{"head_dim": 128, "init": "uniform", "init_std_down": 0.0324, "lr": 0.00802, "lr_mult_qkv": 0.7, "decay_fraction": 1.0, "decay_shape": "linear", "batch_tokens": 16384, "doc_mask": true, "steps": 14869}
MLP neurons of a small language model. Each row is named by its layer, matrix (up: input weights) and neuron, and shows model dimensions 64-191. Each number is 50 + 15 x the weight over its row's rms, rounded and kept within 0 to 99.
After each neuron's rows, "fires after" lists the tokens most often just before its 100 highest values on Wikipedia text that the model never trained on; "fires on" lists the tokens most often at its 100 highest values on Wikipedia text that the model never trained on.

L4.up621:52 40 60 70 37 38 35 60 70 30 54 56 43 45 52 61 44 64 71 37 40 88 45 62 43 56 36 50 67 58 50 45 50 58 65 54 38 60 61 62 45 58 24 39 39 24 64 66 40 60 53 56 43 54 30 87 52 64 47 42 65 52 49 43 71 69 33 64 40 46 46 62 42 64 24 58 59 55 56 56 48 54 44 50 47 41 54 45 47 54 45 42 41 40 43 43 34 76 17 60 64 74 63 57 56 24 49 39 71 66 41 26 54 64 30 62 76 50 92 39 45 51 32 24 73 59 59 40
fires after: "1", "0", "2", "9", " In"
fires on: "9", "2", "8", " addition", "1", "ults"

L3.up90:50 33 75 75 54 49 70 67 53 46 19 29 38 72 63 66 46 55 44 71 26 59 59 55 60 53 49 74 60 72 50 68 59 47 24 50 57 49 42 32 57 64 54 56 59 27 33 37 48 37 68 61 47 55 53 67 51 24 53 62 41 41 13 87 46 50 51 58 58 64 44 36 37 70 80 41 28 54 58 69 60 38 45 35 60 58 57 58 46 80 44 36 56 26 44 65 70 87 62 55 28 36 20 41 44 37 56 48 29 68 76 75 68 52 28 48 32 44 40 70 74 50 23 48 49 34 68 61
fires after: " O", " ext", " ", " U", " exp"
fires on: "t", "0", "ld", "tt", "ly"

L4.up494:50 41 39 61 47 44 46 29 53 43 60 33 43 47 66 57 37 47 60 60 58 66 61 68 40 59 46 80 43 56 42 50 46 58 36 84 33 29 48 63 37 14 55 50 45 43 66 86 67 32 56 38 40 36 69 27 43 47 42 59 56 44 55 48 49 46 50 51 64 44 27 42 57 44 77 68 42 57 46 25 59 63 59 42 56 47 55 66 73 43 67 31 53 23 53 46 54 30 54 48 36 42 45 83 27 48 44 36 50 49 21 60 64 49 35 71 61 29 54 72 40 29 42 59 47 54 63 44
fires after: " J", " R", "J", " s", " Jos", " Je"
fires on: "el", "en", "an", "on", "ep", "es"

L2.up778:64 34 47 60 48 19 37 08 82 61 63 32 56 40 65 49 55 60 47 56 43 49 58 57 21 49 58 80 49 75 73 49 45 56 46 83 45 40 24 66 51 17 21 50 29 55 64 81 69 54 43 40 48 56 51 41 32 64 59 60 49 49 85 51 56 41 56 30 65 38 26 53 53 37 72 50 57 60 42 55 70 36 66 58 58 34 55 43 43 36 38 58 46 42 75 65 60 47 41 42 47 46 34 65 55 49 37 64 67 51 95 54 29 27 62 33 70 58 55 33 72 40 60 63 53 67 44 35
fires after: " marri", " J", " Je", " Cl", " Jos", " such"
fires on: "ed", "an", "ust", " as"

L2.up404:63 25 61 49 83 56 11 23 62 47 35 27 61 35 63 54 36 53 88 81 61 52 46 54 40 70 56 67 46 56 34 61 65 60 47 38 50 45 59 68 70 27 53 58 26 60 31 47 47 44 27 51 48 67 28 57 62 40 37 75 53 65 58 67 57 57 60 26 44 26 45 66 71 34 58 43 58 60 59 58 44 52 71 56 34 38 53 25 47 65 50 64 59 75 53 25 51 51 36 69 72 65 46 83 49 48 68 47 50 38 54 54 26 51 18 26 69 65 57 69 42 38 40 30 56 40 26 47
fires after: " me", " P", "le", " Qu", " te", " Te"
fires on: "as", "ast", " em", "ar", "ph", " adv"

L4.up584:58 47 40 54 21 60 15 68 18 47 64 69 75 38 69 57 59 55 55 53 39 76 33 60 42 48 47 47 51 61 39 63 44 42 68 31 80 60 45 67 34 40 39 45 66 59 45 22 42 48 29 75 59 51 68 60 62 58 56 52 50 66 64 35 60 34 45 59 47 86 51 56 66 36 44 22 34 47 39 44 27 56 56 62 49 50 60 62 61 43 52 46 84 72 40 58 54 32 65 56 59 16 62 47 66 62 35 29 22 57 59 80 43 66 47 00 40 63 62 41 58 41 67 52 63 58 54 47
fires after: " b", " B", " C", "b"
fires on: "ill", "ow", "en", "ur", "an"

L3.up836:75 49 58 53 36 66 32 32 43 42 39 65 34 66 38 61 63 63 57 21 57 46 47 49 39 40 53 38 56 48 50 67 42 56 58 35 48 60 71 70 67 18 57 17 28 50 57 73 73 44 18 46 34 69 61 36 43 56 49 30 52 44 57 72 79 48 66 40 49 61 27 78 47 47 56 56 64 61 69 67 52 80 51 51 59 53 50 45 71 68 65 37 66 55 61 37 46 72 43 28 33 67 58 27 56 60 72 47 48 07 60 47 53 36 38 11 37 33 61 68 73 36 52 55 59 32 80 29
fires after: " E", " comp", " Ch", " ch", " p", "H"
fires on: "in", "v", "al", "is", "let", "il"

L3.up500:54 26 49 58 45 33 49 75 67 63 39 46 57 43 68 66 71 76 68 36 44 29 50 54 19 64 50 45 34 43 61 39 64 49 41 49 73 41 60 48 66 51 52 34 61 68 23 58 58 42 53 55 60 34 49 42 63 58 55 34 39 37 47 70 46 50 50 47 47 49 70 42 45 75 36 47 71 41 56 49 47 43 64 39 36 74 26 21 39 55 64 68 27 56 36 50 82 52 36 33 34 55 45 21 60 69 51 41 46 53 24 26 11 06 43 58 39 82 50 46 40 46 69 87 34 80 50 40
fires after: " L", " l", " c", " C", " H"
fires on: "y", " me", "'", "ic", "es", " My"

L2.up967:70 37 47 51 05 68 59 38 61 48 42 49 33 36 49 28 55 48 56 50 49 37 73 51 36 82 68 56 36 52 06 54 20 58 60 74 47 48 60 22 33 91 49 60 78 54 47 29 63 44 66 42 33 53 31 60 59 34 71 53 31 67 50 44 43 20 47 74 66 36 41 58 28 40 34 22 57 77 75 48 81 34 35 68 30 71 39 56 41 22 51 58 49 32 48 35 47 60 48 41 56 36 39 44 68 47 70 60 27 36 41 43 35 60 40 60 36 64 60 83 46 46 42 37 70 58 49 55
fires after: " c", "-", " conc", " inter"
fires on: "he", "ur", "le", "in", " area"

L3.up401:59 35 45 41 56 59 62 80 70 52 38 19 21 78 60 30 63 47 52 45 39 48 69 75 53 61 72 29 43 75 36 40 70 63 59 33 57 70 42 54 58 65 37 63 44 66 56 70 50 27 46 38 43 55 71 49 42 30 56 79 39 37 40 52 62 51 64 31 65 42 53 49 66 48 64 49 50 44 47 47 31 49 42 84 63 67 52 43 40 54 59 65 36 35 37 55 67 46 49 75 35 61 41 55 43 36 63 48 57 49 47 48 52 46 33 80 51 53 43 62 50 53 48 60 85 73 54 46
fires after: "g", "k", " S", " Gold"
fires on: "o", "ra", "ent", "a", "aint"

L6.up255:49 36 39 60 45 60 25 19 45 40 53 65 60 68 37 53 51 27 66 41 28 79 59 67 62 70 36 55 55 39 37 51 51 71 68 64 26 31 37 31 70 48 57 63 33 41 58 47 51 54 32 50 54 46 69 63 55 32 40 62 37 55 61 27 41 46 70 71 31 46 37 27 55 59 68 61 82 64 35 45 71 48 58 59 65 51 44 65 15 52 48 49 45 28 52 42 54 31 44 48 51 38 39 51 64 50 60 60 16 51 35 44 64 50 21 58 79 69 42 66 39 78 11 58 34 43 44 26
fires after: " S", " c", " s", "s"
fires on: "qu", "ens", "ask", "|---|---", "ust", "u"

L4.up151:84 71 29 65 68 75 60 76 38 34 56 50 74 28 16 41 45 47 70 47 44 47 47 53 53 52 81 22 30 56 61 37 40 55 38 73 60 47 34 46 42 55 41 42 49 63 45 27 41 65 50 33 36 50 33 50 51 32 55 33 55 90 55 45 60 24 70 57 58 49 30 71 57 54 59 49 32 66 67 53 37 70 58 67 53 55 38 47 44 54 53 73 36 85 68 48 73 50 49 73 43 33 39 44 44 12 62 65 42 53 87 83 58 71 58 64 62 45 63 88 19 49 56 60 36 54 38 25
fires after: " sp", "ough", " for", " h", " At", "rough"
fires on: "t", "ok", "tt", "ent", "ther"

L8.up1012:48 38 59 55 29 52 50 47 29 54 26 58 37 59 37 39 56 38 24 45 53 67 62 31 68 52 56 36 69 42 49 79 56 43 57 60 24 44 57 45 41 46 87 68 55 81 46 44 44 22 60 41 23 56 28 44 22 40 33 41 60 48 43 80 55 58 62 08 67 41 41 55 46 66 40 53 64 54 42 27 53 61 28 53 43 58 51 63 60 37 36 69 74 63 44 19 85 40 47 47 57 64 41 77 45 52 34 48 52 60 51 35 62 54 45 56 90 37 48 50 50 38 34 55 46 67 28 66
fires after: "9", "0", "8", " ", " rec", ","
fires on: "1", "7", " resp", " sp", "og", "es"

L9.up993:61 34 37 42 63 70 49 82 45 26 57 77 33 47 42 48 47 80 40 51 41 72 63 23 27 52 51 49 55 28 45 62 07 47 42 47 48 40 53 19 62 21 50 46 44 47 51 20 50 62 58 29 75 54 42 34 65 22 45 37 55 49 26 22 48 75 78 17 33 29 31 67 61 62 38 52 38 63 48 23 73 58 34 38 56 55 68 33 56 74 75 48 52 41 20 54 58 63 61 39 35 63 46 49 53 68 76 58 83 39 53 41 51 47 36 66 61 50 31 44 51 63 39 44 49 72 25 58
fires after: "om", "m", "am", "us", "c", " m"
fires on: "m", "b", "n", "el", "et"

L4.up655:60 49 32 63 59 31 34 38 38 46 65 52 67 63 79 33 57 49 56 25 49 63 59 45 37 52 59 35 44 58 56 53 19 30 56 24 45 47 76 39 63 70 49 44 61 86 68 67 50 51 50 50 67 46 41 58 53 61 58 50 59 47 40 53 10 34 46 64 37 55 41 59 48 68 79 50 71 47 30 47 31 39 57 57 69 56 65 37 53 59 42 33 38 55 49 63 45 25 48 61 61 46 53 33 53 49 75 70 35 50 56 63 82 40 29 66 21 33 53 67 72 38 45 49 22 97 57 54
fires after: " D", "b", " B", " r", "d"
fires on: "u", "el", "ep", "ic", "es", "ist"

L3.up609:44 74 23 59 38 43 39 58 60 60 89 66 71 50 59 22 57 56 35 33 65 58 59 60 63 44 56 30 28 80 36 48 59 75 50 24 77 37 17 57 71 19 33 33 75 34 47 67 32 55 62 57 94 73 42 53 45 42 60 59 31 76 31 45 56 46 59 40 38 48 39 24 57 43 47 57 39 48 45 31 59 70 46 41 44 24 65 41 31 55 50 29 69 47 57 58 53 49 27 56 46 52 46 36 47 39 54 30 48 51 66 84 58 39 64 56 35 50 49 37 56 50 53 47 50 52 56 58
fires after: "ber", " b", "er", "ter", "or"
fires on: "g", "tain", "ough", "ing", "f"

L3.up224:42 58 64 40 36 51 35 49 41 53 59 55 22 44 56 58 74 52 45 44 61 81 59 62 36 38 58 38 41 00 48 37 35 51 56 47 42 76 33 77 57 58 51 38 42 31 43 48 69 62 30 69 59 65 29 50 40 62 57 32 42 45 52 45 73 53 34 57 54 37 30 33 49 46 33 46 72 49 55 45 52 55 85 49 44 21 76 45 38 32 44 68 63 65 53 75 37 73 39 62 43 50 44 46 20 57 65 48 39 45 30 44 80 38 54 52 26 41 50 36 49 40 63 55 42 51 47 78
fires after: " T", " w", " t", " M"
fires on: "ent", "our", "em", "y", "ur", "ix"

L2.up245:62 55 42 34 31 33 33 21 58 49 42 38 41 49 55 44 52 22 70 50 52 51 37 40 48 40 51 39 40 59 33 62 45 49 35 43 67 29 50 39 36 75 70 51 65 26 43 55 56 29 78 31 52 39 16 39 31 27 70 34 45 11 58 50 73 45 70 62 60 57 47 17 33 81 49 50 71 50 51 64 63 77 73 55 23 55 42 49 43 49 35 38 55 60 52 14 50 41 31 58 51 29 43 56 59 61 51 53 68 47 29 42 67 47 38 39 46 23 44 34 49 65 37 62 67 82 39 61
fires after: " in", " de", " a", " of"
fires on: " the", " d", " de", " l", " s"

L3.up456:40 51 46 59 67 67 40 50 23 64 40 42 56 35 78 13 46 69 52 50 56 63 40 41 59 53 80 78 67 62 54 24 53 53 65 59 65 59 53 45 48 71 30 41 38 48 33 53 62 40 35 54 81 64 46 30 38 33 33 59 42 51 26 81 61 39 45 45 77 75 31 65 50 31 64 54 59 57 37 48 18 46 55 38 54 63 63 59 61 63 49 19 66 63 82 66 51 57 42 66 53 46 58 51 57 36 44 61 43 53 45 63 57 33 40 56 35 50 75 64 47 40 37 60 36 58 61 69
fires after: " d", " D", "D", "d", " open"
fires on: "ed", "es", "ied", "u", "i", "ip"

L6.up653:60 62 15 38 61 46 42 39 61 44 33 40 34 47 86 86 73 56 19 50 58 46 47 44 71 65 86 63 39 65 40 66 72 43 48 41 61 21 63 63 73 39 49 54 59 79 29 56 53 55 69 51 81 45 29 35 63 47 63 48 57 74 52 27 71 63 45 43 51 55 61 60 61 49 82 64 41 35 63 59 42 22 46 43 35 66 38 10 59 36 41 42 39 51 46 34 31 56 46 51 48 42 39 64 32 65 52 60 55 31 46 35 35 75 56 49 51 66 54 45 46 69 26 84 40 53 48 48
fires after: " d", " r", "y", "r", " tr", " D"
fires on: "ad", "ic", "m", "ial", "al", "i"

L2.up247:44 55 48 56 46 51 44 54 72 63 78 51 42 40 51 49 75 67 29 35 60 38 74 49 47 60 51 52 38 78 66 54 62 54 33 61 53 41 74 22 60 22 53 50 32 34 32 76 30 53 42 65 57 70 49 36 70 34 53 64 41 43 28 60 55 66 28 41 54 55 42 56 49 52 23 50 60 43 53 72 79 49 42 50 50 60 49 57 28 67 34 45 68 21 71 51 67 59 64 66 41 65 27 27 77 50 60 42 47 48 38 35 51 67 62 28 47 60 62 04 44 40 63 53 38 38 54 39
fires after: " p", " cont", "pl", " mod"
fires on: "ain", "ern", "ay", "oss", "ract", " of"

L3.up888:62 36 22 39 55 61 45 47 52 42 88 34 48 59 14 51 66 46 28 46 71 54 40 48 81 46 48 76 74 38 43 64 62 33 51 46 52 29 60 20 51 50 60 51 50 50 52 51 26 27 51 40 42 59 91 48 60 50 81 35 67 64 35 35 72 47 81 24 39 57 72 58 56 27 59 39 40 50 90 16 48 47 54 31 61 36 79 50 71 41 47 40 67 56 56 28 62 50 50 58 60 49 22 41 38 57 70 63 66 67 48 64 76 63 54 65 46 29 32 57 45 38 54 54 41 39 36 70
fires after: " s", " h", "h", " H"
fires on: "il", "it", "ran", "t"

L8.up98:39 49 70 26 52 46 59 43 43 31 55 62 46 55 50 43 67 87 37 49 39 47 30 84 67 21 30 90 43 36 34 65 24 61 46 76 49 91 39 44 24 38 28 80 50 62 40 65 29 44 47 38 44 70 45 43 86 58 83 70 89 46 78 65 51 65 43 60 26 28 45 33 35 65 55 62 29 46 37 60 43 38 68 76 50 36 55 47 36 57 50 67 38 50 32 67 71 55 50 52 39 51 61 49 45 66 51 54 69 58 34 51 81 39 64 20 45 22 55 53 37 76 61 41 48 63 54 47
fires after: "9", "8", " +", " Afric", " Pr"
fires on: "4", "1", "3", "an", "ime"

L4.up727:44 42 46 46 36 53 51 27 15 67 25 73 43 46 51 42 38 56 55 60 61 69 65 60 23 60 25 54 47 50 46 73 42 41 56 59 25 27 39 40 50 63 59 40 69 42 53 77 48 55 64 55 69 55 54 70 70 40 62 67 49 32 38 29 94 54 61 47 52 63 57 48 67 71 42 53 54 50 60 29 68 50 47 63 48 65 52 48 27 43 69 48 57 34 38 63 54 52 25 25 58 41 66 46 47 68 57 62 71 17 52 57 87 47 56 57 40 37 37 51 59 56 58 47 65 55 46 28
fires after: " m", "ab", "um", "om", "m", " M"
fires on: "or", "em", "el", "ent", "ark"

L3.up594:79 39 47 40 56 04 22 71 51 58 29 48 62 71 56 49 38 49 73 44 44 74 47 49 31 53 71 64 43 54 30 44 59 57 44 12 42 43 44 58 49 69 42 62 31 64 18 45 65 49 54 75 44 72 49 49 58 56 51 54 61 57 49 55 46 49 18 54 24 32 55 29 63 62 59 87 50 68 32 26 48 66 54 44 43 65 54 56 45 27 64 19 88 53 52 61 75 47 76 19 33 58 68 51 52 63 43 34 55 67 32 73 45 59 65 46 59 62 52 51 57 46 38 53 67 23 57 75
fires after: " G", " g", " sim", " Te", " te"
fires on: "il", "chn", "un", "et", "ord", "uc"

L3.up494:61 51 54 61 66 86 44 30 69 63 16 41 19 46 94 38 60 58 38 67 64 60 39 56 21 52 42 58 49 55 79 72 52 70 29 16 43 58 50 49 50 41 37 38 38 27 35 55 64 44 55 52 86 50 40 55 65 36 58 16 71 53 65 55 58 46 40 58 51 57 47 36 66 55 66 65 69 38 59 49 40 56 52 51 52 66 75 29 46 51 53 54 39 48 56 49 50 72 24 48 40 41 35 22 60 59 58 68 44 47 37 49 55 38 40 61 60 67 40 44 56 47 29 43 38 74 48 51
fires after: " D", " P", " L", " C", " p", " c"
fires on: "el", "er", "ers", "or", "es", "ors"

L4.up986:59 73 57 32 23 50 46 48 40 89 47 65 86 57 46 43 34 52 39 30 65 62 35 49 45 40 48 35 15 46 44 72 61 54 40 29 34 60 19 56 50 26 46 57 42 43 83 75 61 46 48 38 36 54 72 38 50 46 59 54 45 47 59 53 69 37 63 55 46 49 37 81 66 80 39 69 59 57 56 41 63 54 71 74 64 43 48 60 63 27 65 58 23 48 55 52 50 69 53 63 47 44 57 35 46 34 69 22 46 50 48 45 62 66 47 27 33 73 77 47 58 61 54 45 38 47 79 35
fires after: "0", " sign", "op", "om", " work"
fires on: "8", "ing", "9", "7", "ial", "6"

L4.up285:72 73 22 46 50 70 56 61 37 35 38 52 31 58 54 47 61 57 60 59 71 83 64 49 89 35 50 48 58 30 66 25 60 33 67 25 17 30 40 48 55 14 46 46 56 50 64 56 43 65 70 53 66 43 41 56 40 48 59 56 46 67 50 30 60 20 39 67 43 39 32 38 47 51 55 55 42 32 42 35 43 18 51 54 57 55 39 54 63 20 41 39 58 32 49 65 59 52 65 48 65 33 51 53 37 71 55 60 27 21 36 62 57 54 57 52 73 69 50 67 42 48 35 70 49 49 38 31
fires after: "-", " h", " N", " n", " A", " P"
fires on: "um", "et", " Or", " •", "re", "us"

L2.up596:66 36 46 70 53 55 44 56 37 25 31 44 35 48 58 50 62 58 39 45 52 36 65 37 50 43 47 67 30 68 55 49 33 53 31 35 69 71 62 38 72 56 37 95 66 43 25 67 12 28 39 64 54 36 53 68 66 69 36 28 66 47 58 59 51 58 31 59 62 37 59 47 36 52 56 33 56 47 47 61 55 31 43 50 23 46 44 33 20 40 71 55 39 42 62 60 68 32 35 60 58 62 11 32 47 63 45 39 59 44 27 38 29 70 43 48 58 74 52 42 64 70 45 52 63 43 47 62
fires after: " Or", " comm", "it", " Comm", "ig", " Tr"
fires on: "der", "ade", "te", "and", "ander", "e"

L6.up771:59 72 60 54 52 40 34 43 59 32 51 69 38 55 73 39 50 24 42 47 49 66 35 57 51 42 42 40 46 42 60 79 77 56 50 75 49 43 48 49 26 85 43 69 32 62 51 75 40 26 34 39 38 31 39 47 50 48 43 44 56 39 38 41 60 83 50 39 57 41 44 60 53 52 57 39 49 42 54 49 60 25 45 67 64 26 81 55 48 61 22 50 40 36 53 60 60 64 47 70 49 75 83 25 62 72 35 47 92 54 68 49 21 62 28 55 45 42 75 45 42 51 57 56 46 59 26 71
fires after: "1", "9", " d", "0", "2"
fires on: "9", ",", " prov", "0", " a", "om"

L2.up229:84 38 73 61 31 28 41 73 28 57 73 46 49 23 46 40 56 26 29 63 42 55 47 55 49 75 14 34 47 61 52 30 11 62 68 46 30 36 50 68 47 48 26 61 43 77 54 48 67 53 59 37 44 68 76 45 46 47 59 60 59 54 47 67 57 47 51 56 44 54 75 59 26 51 50 34 62 43 58 26 47 38 53 44 35 49 72 42 62 46 56 43 53 71 50 70 57 11 79 64 26 59 44 62 40 63 67 28 33 52 49 61 71 55 56 63 54 56 54 51 53 60 45 70 38 54 17 43
fires after: " b", " B", " act", " pr", " S"
fires on: "iv", "ern", "inc", "ow", "f"

L3.up162:39 61 58 50 34 45 66 32 62 25 71 25 29 76 64 62 19 43 64 67 40 21 56 74 65 21 64 80 59 59 68 20 61 51 69 50 41 52 47 44 61 35 35 72 52 56 63 60 59 48 40 61 27 63 51 37 44 65 32 90 82 47 27 51 34 48 50 70 70 68 46 53 43 67 32 59 56 30 68 72 55 57 41 57 65 34 51 56 57 32 49 68 51 29 42 48 61 67 76 46 37 28 32 54 52 35 72 63 55 39 32 67 07 42 60 50 68 47 52 36 24 30 55 46 66 48 81 63
fires after: "\n\n", " J", " N", " S", " O", " |\n\n"
fires on: "=", "ce", "our", "ord"

L4.up275:48 62 26 60 75 79 66 55 27 45 66 74 08 60 61 66 68 34 52 66 20 53 43 37 41 47 62 88 40 36 41 52 66 80 61 64 67 60 20 41 44 61 77 32 55 46 47 20 51 30 50 62 34 78 42 50 57 20 51 51 56 64 37 35 46 46 34 58 70 77 42 59 51 41 42 60 35 52 48 64 56 52 74 56 68 38 24 48 49 57 39 47 72 53 35 50 23 52 48 61 43 42 55 53 55 36 42 61 76 55 45 38 83 57 66 49 50 60 50 50 31 70 56 69 82 56 22 31
fires after: " t", " h", " f", " T", "h", " y"
fires on: "av", "en", "um", "ew", "oung"

L2.up846:57 54 47 46 79 55 48 37 48 28 57 57 30 44 41 45 69 00 62 60 51 60 49 34 24 63 39 72 34 84 36 35 39 64 43 66 72 63 49 58 59 50 44 59 51 75 35 65 59 42 52 42 59 54 66 33 36 64 74 38 33 38 54 22 33 28 61 58 52 56 38 56 51 44 62 61 38 50 53 30 21 54 57 29 75 56 43 45 44 67 33 60 49 66 62 37 29 31 57 62 61 26 68 50 34 51 45 50 61 50 66 75 22 67 23 53 46 66 40 43 32 44 48 36 46 60 41 30
fires after: " pre", " se", " s", " Pre", "as", " gr"
fires on: "ons", "as", "m", "vent", "en", "em"

L9.up245:72 42 38 54 37 52 44 66 70 34 38 62 55 44 42 58 49 29 30 67 56 57 43 55 73 53 34 54 62 69 80 51 46 32 53 81 51 64 67 71 45 45 78 65 48 29 64 61 40 47 38 43 37 55 25 33 28 44 58 37 39 51 40 50 46 56 39 45 66 27 59 46 62 82 42 24 53 73 51 42 54 64 59 43 48 55 44 57 34 52 62 58 21 32 46 64 79 68 41 44 72 30 60 47 34 48 37 63 59 61 51 28 61 37 18 46 31 26 48 44 54 49 31 43 30 54 51 42
fires after: "9", "8", " in", "-", " of", ","
fires on: "3", " Sh"

L4.up164:67 54 72 35 28 51 70 33 54 60 40 43 65 29 35 64 68 72 37 74 53 38 47 50 48 29 59 41 46 53 71 61 55 45 68 69 82 39 74 49 73 54 58 53 32 41 56 34 42 54 14 53 07 56 39 68 68 24 67 52 65 44 57 71 42 35 49 62 52 73 58 63 41 73 65 44 27 50 51 34 53 71 52 48 70 36 44 97 42 46 53 52 43 48 50 57 51 46 28 61 30 45 65 72 39 19 60 32 48 48 49 43 77 44 46 48 39 75 58 33 27 63 43 59 53 50 76 54
fires after: "ran", " Th", " f", " S", " larg", " F"
fires on: "ch", "est", "ic", "o", "i", "ac"

L6.up588:33 31 28 37 46 55 70 32 40 37 49 37 33 81 56 52 39 56 81 49 38 52 35 53 29 73 33 38 36 51 32 30 57 56 39 58 79 35 24 80 50 65 81 36 52 43 50 51 51 59 63 44 50 68 52 67 60 33 69 55 50 75 07 65 35 48 42 71 45 70 85 50 43 27 43 38 18 37 40 42 65 71 44 46 64 47 47 40 70 76 52 44 67 63 62 89 25 54 34 52 74 51 16 36 44 47 49 69 67 36 72 37 59 43 44 41 42 28 53 76 47 54 72 61 40 58 48 35
fires after: " B", " h", " he", "l", "ab", "c"
fires on: "us", "ri", "ct", "ill", "ob", "ess"

L2.up447:47 57 58 47 58 26 79 64 65 51 15 58 53 64 58 55 41 41 42 41 20 58 51 63 41 59 58 62 89 85 44 55 47 48 35 59 41 81 58 20 58 00 24 70 29 49 80 49 40 59 38 11 58 56 37 43 40 55 48 47 57 47 59 49 45 15 69 57 78 56 37 43 32 52 46 46 52 50 40 31 37 56 54 35 65 38 58 60 64 60 40 35 46 36 55 33 39 64 57 63 47 57 46 46 50 53 61 81 60 59 43 49 37 30 56 52 50 78 42 58 50 32 34 43 70 32 51 46
fires after: " p", " te", " ob", " a"
fires on: "al", "levision", " sub", "s", "oll", "ress"

L2.up912:73 63 47 37 26 41 42 51 44 66 50 67 69 48 64 53 46 59 57 46 70 51 31 59 31 26 60 26 56 31 43 55 73 36 46 82 67 38 46 62 52 59 56 39 43 27 33 42 51 15 42 31 62 37 39 66 66 23 35 49 39 56 44 46 58 45 33 43 38 55 54 29 25 39 64 55 58 54 66 41 33 34 76 54 65 53 60 87 25 09 54 16 68 27 52 63 56 57 21 55 61 43 58 45 45 56 43 56 49 46 41 28 77 76 51 37 55 46 66 47 54 56 65 63 25 58 35 73
fires after: " f", " inv", " cont", "est", " F", " larg"
fires on: "est", "ight", "ival", "oc", "und", "ort"

L2.up297:39 74 52 84 30 61 60 52 58 51 44 51 59 32 57 64 48 30 63 47 55 52 31 43 41 44 57 70 35 09 57 43 78 44 43 24 28 57 31 61 65 42 61 52 42 37 73 34 61 40 53 59 73 27 42 55 50 47 58 59 69 49 38 45 64 61 46 51 32 52 64 25 50 25 57 53 71 45 71 56 67 29 39 32 35 75 52 63 20 26 55 61 34 39 54 53 40 28 69 46 29 58 38 47 60 53 68 44 49 17 44 40 35 34 61 30 51 27 54 42 32 33 81 58 51 55 47 68
fires after: " ", " |", " Ch"
fires on: "8", "6", "ann", " −", "ord"

L2.up780:52 64 75 49 43 44 41 43 20 52 40 53 61 38 55 62 52 03 50 46 57 43 26 47 82 40 57 46 77 68 48 64 62 69 52 54 50 50 59 54 77 56 39 69 52 46 38 56 44 50 69 67 44 43 54 31 47 42 47 27 36 45 59 66 57 21 49 34 51 69 33 51 63 55 43 53 51 53 51 73 52 18 42 25 39 39 50 66 22 47 54 44 34 70 61 59 54 45 50 54 61 49 54 39 34 66 55 83 41 38 47 54 54 29 61 45 37 46 35 38 77 64 53 53 55 65 51 73
fires after: " d", " D", "-d", " l"
fires on: "ata", "ram", "ire", "am", "oc", "ail"